From a checkpoint of a small transformer trained on Wikipedia: MLP 768 squared ReLU, a variant of Adam for these matrices.
MLP neurons of a small language model. Each row is named by its layer, matrix (up: input weights) and neuron, and shows model dimensions 16-143. Each number is 128 + 24 x the weight over its row's rms, rounded and kept within 0 to 255.
After each neuron's rows, "fires on" lists the tokens most often at its 100 highest values on Wikipedia text that the model never trained on.

L6.up338 [117  72 110 115 133 159 104 137 104 113 158  92 157 103 125 151 173 120 111 123 127 157 123 124 130 155 120 130 161 116 129 125 163 111 128 108  96 128 117 116 156 166 148 173  95 135 171 112 101  97 140 129 151 128 115 104 169 124 106 144 159 133 140 158 157 128 175 168 183 130 138 106 129 118 139 135 133 121  83 145 115 103 134 134 104 123 147 138 137 151  93  90 130 110 135 129 126 102 122 117 169 127 127 107 171  91 153 105 159 108 148 156 136 110 155 170 169 154 133 192 156 134 150  95 112 140 118 154]
fires on: ",", ";"

L8.up46 [136 108 112 123 148 168  80 206 157 136 143 151 184 126 132 137 123 139 116 143 118  82 134 121 146 117 121 144 137 147 107 115 105 137 110 115 105 122 112 118 142 164 114 158 119 108 139 126 113 115  98 123 103 157 142 129 131  98 140 105 186 106 122 109 137 186 113 128  95 109 120 121 160 147  96 138 111 130 157 106 155 110 102  90 142 110 120 125 182 134 145  86 136 162 148 101 108 101 122 135  87 131 130  90 136 127 154 138 133  87 196 120 130 123 142 173 119  96  98 139 148 128 124 112 155 135 149  80]
fires on: "y", "an", "um", "al"

L5.up128 [139 152  96 139 134 142  92 171  70 159 138 128 120 141 117 103 101 134 148 116 119 127 137 134 115 132 157 151 130  91 152 176  78  83 164 154  81 143 105  99 124 139 124 156 134  69 114 156 145 131 134 149 122 117 102 135 144 147 125 111  88 150 157 142 144 130 121 117 125 105  78  98 157 123 180 108 102 166 106 137 136 138 140 141 101 139 125 121 184 149 145 110 142 157 152 140 152 136 108 119 106 129 138 145 150 181 166 126 123  95 118 133 119 165  93 154 142 121 145  99 115 126 121 152  68 110 118 129]
fires on: "s", "l", "io", "ations", " di"

L9.up731 [128 144 136 140 137 171 134 117 126 142 114 135 123 144  95 140 150 188  94 145 185 118 106 111 105 179 139 141 124 145 150 155 125 128 116 158 128 170 128 149 132 139 124 134  45 157 162 131 120 111 104 126 142 131 101 127 104 103 127 159 113 124 128 108 187 142 129 130 130 111 136  91  99 111 139 121 146 124 153 124 110 136 114 136 148 113 118 109  82 136 140 127  79 120 155  79 130 130 114 118 134 103 123  87 141 152  92 114 180 135 123 124 168 116 126 135 124 129 183 109 128 135 105 154 111 133 146 138]
fires on: "is", "et", "in", "ru", " e"

L5.up167 [130 142 121 137 119 118 131 127 110 123 113 117 167 134 171 126  77 125 100  96 167 136 157 151 132 145 164 149  89 123 127 117  96  68 170 147  86 139 117 134 168 172 118 122  98  94 108 142 131 103 180  92 139 167 129 128 135 116 140  99 140 118 116 109 100 106 124 120  98 130  78 108 190 138 117 140 125 128  94 130 112 110 106 133  94 130 155 128 108 145 141 127 159 150 132 136 122 102  99 149 159 116 123 127 136 138 107  91 143 124 107 176 108 160 155  99 135 132  85 143 158 106 126 148 125 129 134  97]
fires on: " |", ")", ");", "8", ":"

L9.up114 [137 111 128 128 104 148  86 141  98 122 120 142 187  95 181 100 148 168 124  78 133 112 124  98  97 121 125 116 146 143 149 130 142 157 139 140 100 102  86 116 130 159 141 139 114 118 140 202 137 123 133 151 133 157 109 103 166 158 159 139 188 129 113 114 109 116 118 133 114 135  94  86 114 144 188  81 126 113 102 134 132 116 107 159 134 133 153 118 114 165 129  87 104  85 131 111 132  90 158 110 160  97 156 144 147 146 127 127 152  81 122 122 131 140 130 127 177  94 131 113 104 134 149 151  86  77 133 120]
fires on: " ", "'s", " the", "0"

L9.up491 [157 132 113  99 107 151 120 188 120 105 148 149 125 142 149 135 132 150 159  92 117  94 130 130 102 122  94 129 148 137 138 121  73 143 128 180  73 127 113  90 158 159 126 136 107 145 179 127 159 143 180 104 121 180 115 101 142  90 100 113 154 114 119  99 165 115 165 146 118  81  86 113 136  96 113 138 137  90 135 140 140 112 107 155 136 151 118 164 114 126 140 105 136 124 150 138 130 134 106 138 106 123 128 144 144 128 127 119 165 144 149 171 121 135 118 134 179 137 117 141 167 118 163 111 139  80 156  77]
fires on: ".\n\n", ".", "\n\n", ")\n\n"

L5.up242 [118 118 108 127 167 151  96 154 126  72 147 157 129 138 127 164 119 138 122 123 117 121 148 110  97 136 136 124 132 165 122 110 126  98 133 137  97 117 133  96 159 156 122 146 137 119 185 178 186  90 165  77 129 194  59 119 147 108 148 121 148 108 100 105 160 139 120 123 170  80  80 114 123 140 125 126 151 126 126 129 136 103 138 133 163 110 141 168 135 140 142 152 121 121 121 124 110 128 158 133 146 115 145 159 136 175 126  62 156 125 136 144 141 109  86 140 139 151 117  99 128 121 108 144  83 118 141  87]
fires on: ","

L2.up69 [136 140 135 129  92 146 107 151 127 133 117 140 110 123 157 166 154 164 167 106 113  88 117 152 141 163 119 124 137 146 136 134 156 116 178 101 128 121 109 150 171 140 111 154  99 131 137 167 147 106  88 152 133 141 119 156 142 119 114  77 140 129 113 146  96 145  95 109 178 160  94 138 151 130 118 161 109 153  91 121 135 136 157 112 150 140 134 137  89 118 113 116 189  78  81  85 165  97 153 140 129 132  95 118 128 155 114 103 121 137 150  93 126 161 139 111 152 188 154 130 137 131  92  99  87 142 128 142]
fires on: " found", " left", " placed", " Jo", " replaced", " involved"

L6.up344 [137 156  84 136 118 167 108 117 124 169 178 128 163 150 160 134  93 103 169 101 139  90 147 143 152 181 121 136 118 107 138 160 122 111 154 151 150 180 157 103 139 121 127 137 127 155 127 146 151 111 133 135 140 186 132 131 169 116 121 108 128 127 149 119 134 118 144 124 143 118 154 112 104  96 142 100 131 174 111 106 117  98 145 115 103 152 119 109 109 131 145 105  82  59 114 140 115 168 132 120 129  93 129 151 162 112 105 130 143 133  79 101 158 119 145 120 152 121 140 105 120 152 110 126 124  86 158 115]
fires on: "et", "il", "pe", "ult", "ce", "ont"

L2.up609 [147 126 115 127 129 139 137 156 110 134 158 138 124 134  92  98 132 150  98 138 137 165 142 180 157 105 142 122 158 142  75 127  75  65 154 177 131 120 145 135 116 122 127 145 136 158 134 148 187 118 130 146 154 178 102 106 158 125 127 117 151 120 133 111 115 108 128 153 159 153 137 153 154 109 157 100 153 151 132 104 122 152 103 105 104 112 117 111 134 128 168 118 122 111  94 166 175 132  74 132 134 122 128 127 126 146 125 110 123 123 109 140 141 162 129 148 126 160 139  78  62 120 118 123 142 129  98 135]
fires on: "ul", " tri", " Ar", " Tri", " Ber", " among"

L6.up385 [120 143  86  92 148 160  87  76 114 113 113 114 128 149 109 141 130 125 149 120 159 141 141 129 160 139 129 147 143 123 140 140 138 113 142 123 125 137 147 120 125 159 126 167  79  86 141 113 112 136 169 103 153 128 108  98 128 158 112  84 116 141 127 121 100 135 166 165 118 136 118 121 133  96 124 118 158 113 128 149 116 100 126 119 128 114 135 109 130 147 128 121 136 140 142 141 135 119 127 163 150 115 112 141 157 142 121  54 165  81 143 166 130 170 166 144 128 165 111 123 159 108 131 101 105 153 116 137]
fires on: ";", ");", " /", ":"

L5.up446 [150 169 135 114 155 171 143 151  70 114 141 113 131 118 143 111 169 126 132  83 155 147  97 132 100 108 117  96 180 133  93 148  94 140 130 137 146 150 110  98 181 154 152 179 129 129  97 124 113 132 142 121 115 135 148 122 135 142 129 161 114  93 148 110 171  94 152 149 143  97 121 110 109 115 125 114 135  99 134 155 130 115 159 113 100 137 128  96 142 148 130 121  73 150 106 108 145 110 116 121 123 102 111 158 113 107 117 117 140 122 129 168 126  76 141 142 138 137 117 101 119 140 110 110 135 129  97 134]
fires on: " had", " has", " have"

L8.up595 [ 95 125 127 143 110 136  83 121 110 145 127  88 115 127 119  96  90 158 166 137 117 110 113 130 138 146  88 140 144 142 113 185 122 151 140 137 123 161  80 172 162 115 116 150  83 110 147 165 121 113 129  92 143 122 145 130 115 139 139 121 118  89 156 141 106  93 165 167 122 150 165 129 112 105 184 115 177 146 129 116 146 162 105  99 147 134 152 112 111 110 170 165 111 121 117 130 124 100 127  66 142 110 112 136 120 105 133 110 164  98 109 141 108 142 143 146 118 166 129 101 117 148 157  99 123 129 174 144]
fires on: "\n", " Sim", " of", ")\n", "/", "\n\n"

L2.up647 [166 151 139 145 100 108 119 142  98 102 143 132 131 149 145 129 102 156 134 141 117 150 139 101 132 108 128 132 170 111 137 130  96 101 116 158 135 149 123 116 154 178  93 172 120 113 127 129 154  63 114  83 118 122  99 129  65 115 124 120 136 127 157  99 136 119 126 109 169 126 113 119 176 138 154 131 118 101 147 137 132 178  74 107 147 123 110 158 114 104 107 128  93 132 127 143 133 105 131 111 129 103 109 141 100 116 176 135 120 117 140 121 139 164 121 109  98 161 130 120 138 106 127 121 113 143 174 111]
fires on: ")\n", " station", ";\n", " agre", "'\n"

L5.up289 [145 149 155 119 154 167 124 160 113 151 127 109 135 133 132 103 123 132 150 145 108 148  96  91 137 158 124 150 125 108 110 194 125 141 125 141 116 164 140 132 165 133  95 107 120 109 116 141 108 127 142 111 156 115 118 161 160 181 114 128 178 151 117 120 164 143 144 158 116 106 117  88 133 106 126  81 112 127 138 135 110  93 122  96 167 132 104 163 102 138 147 114 118 134 107 115 109  79 135  79 104 102 164 156 132 140 137  89 127  83 149 107  96 128 129 120 126 168  89  97 136 117 140  85 131 123 124 100]
fires on: " /", "n", " and", " &", "qu"

L6.up39 [125 126 144 140 104 117 163 155 101 119 133 142 138 134 158 129 124 139 105 120 135  99 131 178 134 146 146 109 120  95 113 164 118 141 121 139  87 147 121 134 124 145 164 126 121  99 145 159 139  95 112  69 138  84 116 107 141 117 106 124 122 101 162 107 157 165 142 131 111  90  97 168 112 127 218 109 124 134 152 121 149 104 129  86 159 133 170 108  99 144 153 136 101 109 128 119 132 145 163  75 133 103 112 104 135 127 101 127 135 126 130 123 106 166 121 148 124  83 146 123 151 178  79 103 139 162 162 107]
fires on: " =\n\n", " who", ",", " and"

L5.up602 [159 132 111 135  91 168 127 107  82 121 119 125 141 134 154 107 156 108  91 107 161 126 129 124 148 111  99 106 126 113 113 152 108  99 188 144 135 141 120 121 140 155 120 146 107 124 179 130 147 129 126 149 115 114 150 127  92 140  96 146 114 125 145  69 193 134 182 149 107 133 127  77 124 128 119 107 162 135 107 112 123 119 133 150  96 132 129 103 103 128 139 131 123  91 126 138 140 101 138 100 158 107 164 166 120 150 141 103 108  74 160 123 163 111 133 148 177 135 111 147  95  98  94 100 111 150  97 122]
fires on: " can", " had", " could", " They", " has", " would"

L6.up752 [149 148 103 141 174 152  92 143 105 136 149 139 158 126 145 133 100 101 162 114 158  96 133 136 140 114 134 124 124 101 126 137 150 117 117 135 146 167 119 126 152 129 142 142 121 123 122 115 108  80 152 158 141 174 139 122 153 128 109 112 111 127 162 105 143 155 145 103 134 133 133 136 144  78 144 117 105 155 119 137 122 106 181  79 106 126 139  95 105 127 196 109  62  70 135 140 140 156 163 130 113  95 132 130 160 145 133 148 126 117  83 138 136 132 112 101 138 128  85 138 116 145 119 125 102  83 144 124]
fires on: "ur", "a", "il", "x", "ce", "un"

L9.up106 [139  90 144 174 109 156 154 135  90  97  90 133 137 124 170 118 155 156  97 158 179 116 144 144 111 127 128 181 140 184  91 141 140 156 113 183 121 116 114 120 146 168 146 173  68 129 145 132 134 111 116 146 125 156  75 104 124 109 136 127 162  78 130 137 157 174 101 152 147 102 148 109 119 100 110 123 147 111 113 146 112 162  94 101 116 124 128 136 103 145 148 101 109 148 154  72 135 113 114 125 156 131 118 106 164 120 144 129 124 109  85 120 113 107 110 111 128 127 142 110 109 193  69 153 121 137 159 134]
fires on: "ir", "in", "ru", "if", "ig", "us"

L6.up127 [146  86 121 133 115 118 127 136 102 116 137 138 139 132 122 124 110 140 132 135 136 120 142 152 154 134 161 103 145 111 161 139  69 141 141 139  68 142 149 134 155 163 111 146 132 135 128 139 128 115 113 135 113 119 103 163 154 101  89 106 140  80 176 144 124 103 141 139 149  68  68 118 165 133 151 134 113 110 134 111 140 130 112 110 147 151 134 120 118 163 181  95 137 108 108 133 158 143  99  68 166  74 145 112 129 141 154 130 163 130 117 144  85 156 129 137 142 116 143 164 136 130 132 144 174 116 144  89]
fires on: ",", " –", " =\n\n", " (", "),"

L5.up579 [106  92 115 130 181 142  97 146 141  84 173 158 171 128 165 138 114 118 176 131 102 124  93 163  99 121 120 106 134 117 135 166 158 105 137 116 129 144 117 128 137 154 118 155 171 136 125 134 167 113 170 132 142 128 114 119 147 158  80 114 153 110 163  81 108 168 129 111 101 105 167 161 117 158 131 115  84 117 142 124 132 116 134 109 123 157 166 140 129 114 121 121 131 127 109 100  68 144 139  89 110 116 182 147 124 121 119 109 153 111 118 142 101 134 137 137 155 102 106 151 134 115  97 117 134 154 126 134]
fires on: " exp", " fund", " opp", " Center", "t", "–"

L6.up656 [118 115 146 174 131 115 116 168  89 130 193 119  93 108 172 148 132 121 141 119 112 131 106 152 116 127 115 137 140 138  95 135 120 123 113 124 113 126  99 122 135 160 142  85 139 155 105 120 166  95 165 120 111 127 131 124 141  85  78 144 181 134 100 158 125 146 147 128 112 116 138 146 186 120 187 107 163  94 129  70 117 116 123  90 122 130 150 197 156 131 167 119 102  98 102 119 130 118 132 123 154 116 117 156  99 128 138 126 128 170  98 130 169 150 134 109 150 163 134 143 170 135 111 121 116 124 145 145]
fires on: "\n\n", ")", ")\n\n"

L5.up469 [138 136  98 111 110 125  82 120 108 140 127 143 126 149 139 114 159 180 131 140 130 146 136 114 132 132 168 170 129 124  99 175 107 122 155 179 155 167 127 141 173 140 168  98 134  80  94 144 136 106 158 129 143 139 103 125 139 123 163 115 108 115 119 147 143 130 157 109 125 131 116 121 126 118  83 104 118 112 187 146 142  99 120 136 140 126  96 129 144 117  94  61 102 113 138 122 125 131 132  91 109 100 137 124 102 190 140  96 141 101  89 135 102  82 122 139 133 147 123 118 138  79  68  87 147 131 137 116]
fires on: " and", "iv", " &", "ic", " sc", "at"

L6.up359 [125 124 133  94 150 161 117 175 135  98 113  95 152  92 134 117 150 172 115 120 153 124 117 160 118 135  99 113 152 109 148 123 107 136 140 128 127 149 115  89 159 177 162 152 124 138 158 121 131 109 171 111 105 123 118 150 135 125 126 162 172  99 147  97 143 133 140 119 174 123 117 116 115 136 125 119 112 123 122 174 150 117 158 142 119  67  90 136 127 110 167 122  92 176 126 110 153  93 141 151 139 146 110  95 127 142 106 103 133 141 124 171 107 119 130 157 151 111 144 122 158 123 125 111 114 119  96 157]
fires on: " had", " has", " were", " have", " became", " was"

L6.up50 [123  94 124 133 102 161  99 164  80 132 129 108 128 112 143 117 159 121 141 124 130  95 104 159  95 128 114 119 170 162  94 131 118 129 114 101 125 148 131 114 182 134 113 110  54 124 131 138 109 132 125 121 119 123 135 113 167 125  91 121 175 124 112 123 159 137 139 136 127  93 166 144 132  94 168 109 139  84  94 142 127 124 137 112 110 118 129 111 170 115 171 159 106 115  69 124 145 120 151 158 145 137 106 126 112 101 121 114 147 140  89 167 135 133 150 169 188 154 113 135 111 143 122 130 120 148 178 134]
fires on: "\n\n", ")", " (", ")\n\n"

L6.up82 [156  97 104 132 117 144  94 111  65 148 126 107 143 122 184 135 126 162 159 126 150 149 141 133 141 179 117 148 129 149 118 132  96 101 162 174 134 167 126 117 157 118 127 129 117 115 111 104  99 107 133 110 120 143 114  98 130 184 144 104 126 113 126  93 134 146 144 104 120  86 149 122 175 121 137 120 123 130 147 130 143 136  57 130 148 121 160 163 129 130 107 135 109 121 109  41 125 106 139 111 101 126 132 133 113 160 114 138 129  99 125 114 171  99  93 166 105 124 111 111 140 118 120 114 136 135 121 119]
fires on: " and"

L5.up414 [135 124 127 112 173 147 127 116  89 104 156  99 150 114 113 123 140 129 122  84 129 113 126 196 114 123 161 136 133 158 126  95 115 139 156 119 149 148 147  87 147 125 168 159 134 150 123 142 136  99 112  98  89 133  97 116 152 161 116 146 121 133 165 118 105 111 151 116 158  69  91 152 133 122 177 104 103 123 165 135 105 108 124  97 126  92 139  97 183 145 159 142 104 116  83 129 147 151  91 135 113 113 106 170 107 169 125 158 127 128 123  87 142 115 165 101 135 129  99 118 133 112  97  93 122 154  90 139]
fires on: " had", " has", " having", " have", " made"

L9.up520 [117 123 125 167  82 141  79 153 103 133 103 157 135  97 145 132 124 135 145 131 106  82 106 122 131 165  77 157 141 125 179 131 118 158 159 132 142 118  85 144 145 173 131 186 122  96 191 128 116 133 131  89 163 102 108  99 137 144 119 129 175 116 206 114 102  82 120  99 151 135 168 106 116  93 150 126 106 138 112 136 137  92  91 127 165 137 104  82 131 115 141 150  98 110 117 151 101 147 166 101 144 150 136 139 131 106 132 107 145 129 100 142 114 165 154 146 141 126 130  85 112 184 146 101 129 130 129  89]
fires on: "\n", " |\n", ".\n", ")\n"

L9.up435 [152 103 111 157  86 143  66 130 116 123 174 106 111 144 148 156  89 150  99  73 144 136 117 177 150 138 131 150 160 134 118 149 124  88 105 132  96 109 102 122 159 132 164 183 144 175 133 152 117 112 122  84 139 124 125  99 160 129 143 131 174 121 143 142 153 114 114 129 113 119 123 145 129  86 163 143 143 112 129 128 112 125 130  78 128 116 179 118 110  73 179 168 128 145 105  95 113 115 135 128 153 121 134 130 150 100 133 160 111 144 137 157 190 111  86 105 115 125 147 145 130 162 114 129 102  86 117  96]
fires on: ","

L6.up164 [131 125 105 157 123 125 100 140 104 141 133 128 176 113 125 136 102 124 124 103 100 138 125  92 172 131 105 136 144 146 131 169 126 125 164 163  79 124 149 111 109 143 141  99 111 153 122 120 149 105 122  76 114 111 126 123 156  79 104 161 122 123 159 145 122 130 147 159 148  99 117  99 143 133 161 135 171 122 146  92 131 115 111 145 106 112 159 121 152 132 124 135 163 129 142 107 116 153 128 164 155 101 127 118 143 104 126 138  90 126 170 161 143 142 117 107 127 176 150 134 124 167  87  70  99 132 132 170]
fires on: "h", "mer", "ell", "el"

L8.up123 [184 135 123 125 183 143  83 138 124  95 155  76 115 134 150 147 153 144 149 122  98 118 121 148 110 201 116 105 154 170 126 119 116 134 120 139  79 122 145 128 183 143 177 122 118 145 138 138 170  77  90 106 114 152 113 116 143 149 136 135 151 123 124 123 115 138  96 120 129  73 130  95 116 123 152 100 131  97 123 148 152 147  98 142 116 134 162 139 142 174  95  83 123 123 163 130  79 126 138  97 137  47 142 120 151 129 150 118 108 120 135 116 115 112 108 105 159 112  99 138  95 143 123 112 107 134 129 107]
fires on: " "

L2.up663 [148 102 133 135 133 157 147 133 115 138 122 147 146 110 105 144 137 134 132  77 117 129 126 159 113 108  98 191 134 108 151  89 117 133 165 179  91 141 110 125 133 142  88 128 122 129 157 154 128 101 149  83 133 152 110 111 133 128 108 108 145 109 188 133 124 114 141 102 132 145 118 111 132 101 110 111 130 124 129 105 124 120  93  93 142 157 107 187 111 114 142 162 114 140 123 146 152 131 110 130 126  97 108 113 130 122 141  87  93 134 145 112 144 151 108 119  97 143 150 127 128 115 130 102 111 155 136 104]
fires on: " |\n\n", "O", ")\n\n", "\n\n"

L8.up443 [117  81 134 150 151 141  88 176 105 128 162 112  91  85 111 127 114 112 147 142 146 130 116 143  95 133 171 126 150 162 114 170 125 117 116 124 123 133 146  89 125 114 116 139 153 132 122 121 113 113 165 125 154 167 134 135 162 125 116 126 170 158 106 114 139 115 131  61 151  74 116 140 140  57 132 118 179 143 164 130 160 168 120 110 144 129 143 114 104 101 184 133 135 126  98  93 130 125 138 144 159 116 123 112 110 110 149 133 131 112 138 159 127 174 118 114 108 115  91 146 137 149  66 141 102 134 147 149]
fires on: " (", ",", " such", " also", ";", " or"

L9.up635 [106 161 141 149 153 136  76 147 146 108 124 117  98 120 143 134 124 157 139 158 159 112 101 138 108 106 156 136 109 126  85 175 132 106 135 133 166 121 129 128 205 149 141 158 103 111 161 167 173  85 144 143 170 135  99 105 129 123 118 120 126  82 125  91 158 154 144  93 148  79 159 131 136 123  93 132  87 154 105 125 128  97 132 141 126 141 163 120  94 113 131 126 141  95 104 104 100 108 121 119 146 116 171 136 110 142 106 139 148 147 103 109  82 114 108 152 119 132 115 133  99 165  83 127  93 119 142  85]
fires on: "-", ",", "–"

L9.up695 [138 102 145 172 131 163 132 175  60 124 182 130 100 128 141 135 118 173 120  97 114 130 111 182 171 127 113 167 103 136  90 150 126 148 154 156  94 126 114 123 126 106 126 125 113 130 128 143 133 125 142  90  89 162 127 153 156 140  58 123 155 111  99 135 136 114 128 142 118 116 159 131 151 117 174 114 151 110 105 103 141 127 127 101 147 142 136 121 159 104 154 115 148 130  87 131 149  96 133  96 136  97  91 179 151 137 114 114 177 126  86 127 130 151 152 143 111 148  84 136 143 150 100 143  79 122 152 119]
fires on: "\n\n", "==\n", ")\n\n", "==\n\n", " ==\n"

L6.up243 [151 107 137 128 122  92 160 128 112 120 160 151 184 137  99 158 112 142 167 121 139 120  97 161 145 119 116 146 118 154 153 136 131 128 154 168 136 129 140 153 136 153 110 107 117 133 140 138 133 109 125 110 148 140 118 150 125 111  87 111 170  86 128 123 130 101 118 167 161 128 107 126 135 107 200 109 150 118 183 118 126 137  83 107 143 137 124 132  82 105 147 165 127  97  97 141 153 136 115 144 146 103  89 170 184 112 181 150 140 116 138 123  98 139 107  90 108 107 107  88 112  83 117 121 137 127 178 121]
fires on: ")\n\n", ";\n", "ran", ")\n", "van", " as"

L6.up653 [148 146 137 187 118 135 104 135 119 127 127 114 144 104 119 167  98 135 108 155 143  95 132 139  97 141 170 177 141 144 112 122  98 131 111 120 153 141 154 153 216 164 114 114 110 108 107 166 133 131 187  72 161 171  87 143 146 139 128 123 121  90 134  86 173 129 116 158 120 133 113 106 173 142 148 159 133 115 121  74 122  88  85 142 140 115 121 120 102 138 138 108 131 113 102 116 135 115 152  94 178 128 101 129 116 158 119 119 152 100 116 190 122 163 135 134 126 140 112 131 138 168 165 108 119 120 153 142]
fires on: " V", " |", ";", ")", " v", "V"

L6.up138 [109  93  68 137 117 172  90 134 122 137 129 104 150  84  90 120 147 118  90 119 125 131 108 140 120 155 126 112 149  65 117 115 127 137 134 106 103 136 138 151 133 141 145 161  90 108 165 158 123 142 165 128 143 129 105 151 152 128 138 115 136 116 139 153 142 136 169 153 160 141 145 120 152 113 128 152 124 114  89 155 110 133 111 125  94 139 140 124 129 150 151 141 124  91 114 128 115  83 118 154 172 118 142 119 152 152 156  71 147 119 121 134 163 123 149 126 154 138 136 156 152 138 173  96 111 146 144 147]
fires on: ":", ",", " T", ";"

L8.up170 [123 110  61 132 115 136 127 111 116 103 114 136 131  66 121 172 136 146 120 143 143 106 108 145 146 144 147 113 134 123  82 132  61 118 127 143 120 159 118 110 129 134 161 167 149  78 141 136 164 112 118 101 131 131  83 147 131  91 120 140 116 129 112 122 173 153  95 130 163  83 108  85 149 145 160 128 101 164 152  97 122  90 110 108 162 128 144 154  97  98 123 110 103 108 126  77 116 131 139 148 150 138 171 142 141 144 147 116 117 124 100 153 127 138  95 113 132 144  78 123 162 126 150 160 124 137 152 123]
fires on: " and", "n", " ph", " n"

L6.up147 [133 130 114 132 104 162  97 115 117 124 138 134 127  91 161 107 152 151 134 140 180 124 104 154 124 121 163 141 148 101 100 161 116 129 102 126 141 132 122 122 128 116 123 187 150 113 159 131 112 123 163  93 143 157 106 115 157 104 154 119 153 135 108 103 163 120  71 153 138  88 132  95 156 147 126 111 143 115 125 139 150 159 107 125 149 135 174 122  94 119 151 114 134 177 108  76  68 123 159 134 130 122 179 113 109 123 146  98 145 125 109 130 169 103  96 160 108 126  85 130 141 125  91 127 131 125 108  99]
fires on: " and", ",", " new"

L5.up724 [149 137 119 121 134 161 141 137 124 155 124 138 149 162  96  86 120 164 130  84 113  83 120 158 114 123 108 143 104 110 161 126 109 134 124 147  96 148 153 113 112 171 112 158  89 134 176 157 142 154 165  88 117 108 115 137 124  98 108 121 117 109 163 112 142 129 145 134 130 128  94 164 182  87 163 173 127 118 102  97 137 110  96 110 123 136 150 160 135 126 127 125 132  99 122 154 164 149 135 141 124  80 122 102 118 151 108  83 141 155 149 148 130 170 179  89 129 170 107 114 134 105 140 119 151  90 149  98]
fires on: "\n\n", ")\n\n", " |\n\n", " L"

L9.up277 [165 138  98 161 128 123  87 113 134  80 128 125 168 128  99 156  96 106 149  93 152 143 150 100 121 163  94 141 129 124 126 129  97 120 120 128 133 135 131  77 177 164 154 152 104 124 153 140 124  92 103 135 124 152  91  91 129 122 158 139 137 128 130 139 134 151 152  95 104  97 103  75 153 139 122 116 155 145 127 125 149 135 121 135 145 134 123 139 196 109  92 124 102  77 107 123  86 136 133 126 165 102 164 112 150 128 143 130 116 108 113 165 141  78 144 160 123 150 131 148 119 141 140 117 117 166 158  98]
fires on: " ", " |", ".", " |\n", ";", ")"

L8.up281 [148 125 136 131  96 144  95 121 145 134 124  69 143 120 124 119 128 130 146 110 196 117 126 157 134 142 124 124 151 170 115 132 113 124 134 139 120 158 186 127  95 108 153 130 134 120 106 169 112 109 172 121 139 128 127 147 105 120  99  97 177 121  97 171 129 161 159 106 124 133 110  65 182 101 154  91 123 112 156 146 130  90 119 125 146 110 116  89 123 112 135  83  93 133 110 125 111 126 173 118 150 123 151 145 104 192 163 100  93 127 132 130 137 107 139 134 170 135  95 124 131 105 125  94 148  80 116  96]
fires on: " and", " |", "ic", "ing", "ural"

L8.up121 [156  73 111 154 109 129 140 126 118 104 120 162 125  80 116 108 155 162 159 161 151 171 141 127 140  92 106 137 160 166 114 162 120 105  97 148 101 138 149  85 110 123 114 153 112 128 116  86 132 100 184 105 104 138  90  97 129 112 109 127 152 125 143  73 128 158 154 142 103 126 122  93 146 130 129 161 102 129 123 140 156 130 125 139  88 111 147 101 136 129 143 101 182 139 127  89  54 130 111 163 142 146 173 138 117 134 144 122  98  88 134 166 144 126 114 129 146 139  87 131  89 172 129 152 142 155 109  92]
fires on: "ul", ",", "am", "tt", "re"

L6.up739 [ 89 129 136 123 134 186 130 152 122  51 157 141 169 166 134 125 128  86 133 163 142 114 116  81 145 146 101 124 153 100 101 112  93 127 106 145  90 123 106 128 131 119 137 118 114  97 113 132 137 102 119  88 169 132 133 159 129 107 157 107 140 106 125 172 147 187 140 123 120 125 121 129 147 146 104 137 100 106 133 119 103 101 106 123 122 145  81 109 135 104 167  89 137 139 130 102 127 100 145 156 134 133 117 117 155 138 154 142 103 134 113 134  79 153 156 139 142 147 159 123 162 183 166 142 126 118 184 135]
fires on: "y", "ence", "um", "ay", "ter", "ment"

L6.up756 [117 147 142 137 145 161 131 165 130 121 187 139 142 114  91 113 164 127 104 119 143 131 119 200 139 154  96 125 153  98  93 122  97  74 114  92 137 147 127 123 171 101 113 111  98 103 134 126 178 151 132 159 147 125 141 129 156 127 139 125 131 103 153 113 151 161 113 122 140 146  99 117 147 109 175 161 105 158 138  87 116  81  98 105 110 103 106  88 108 118 162 154 106 101 125 132 124  60 114 128 120 127 101 138 139 175 146 116 122 134 129 187 149 122 101 120 140 143  90 169  92 156 151  48 138 120 112 120]
fires on: "ri", "ra", " tra", " ra", " tri", " Tri"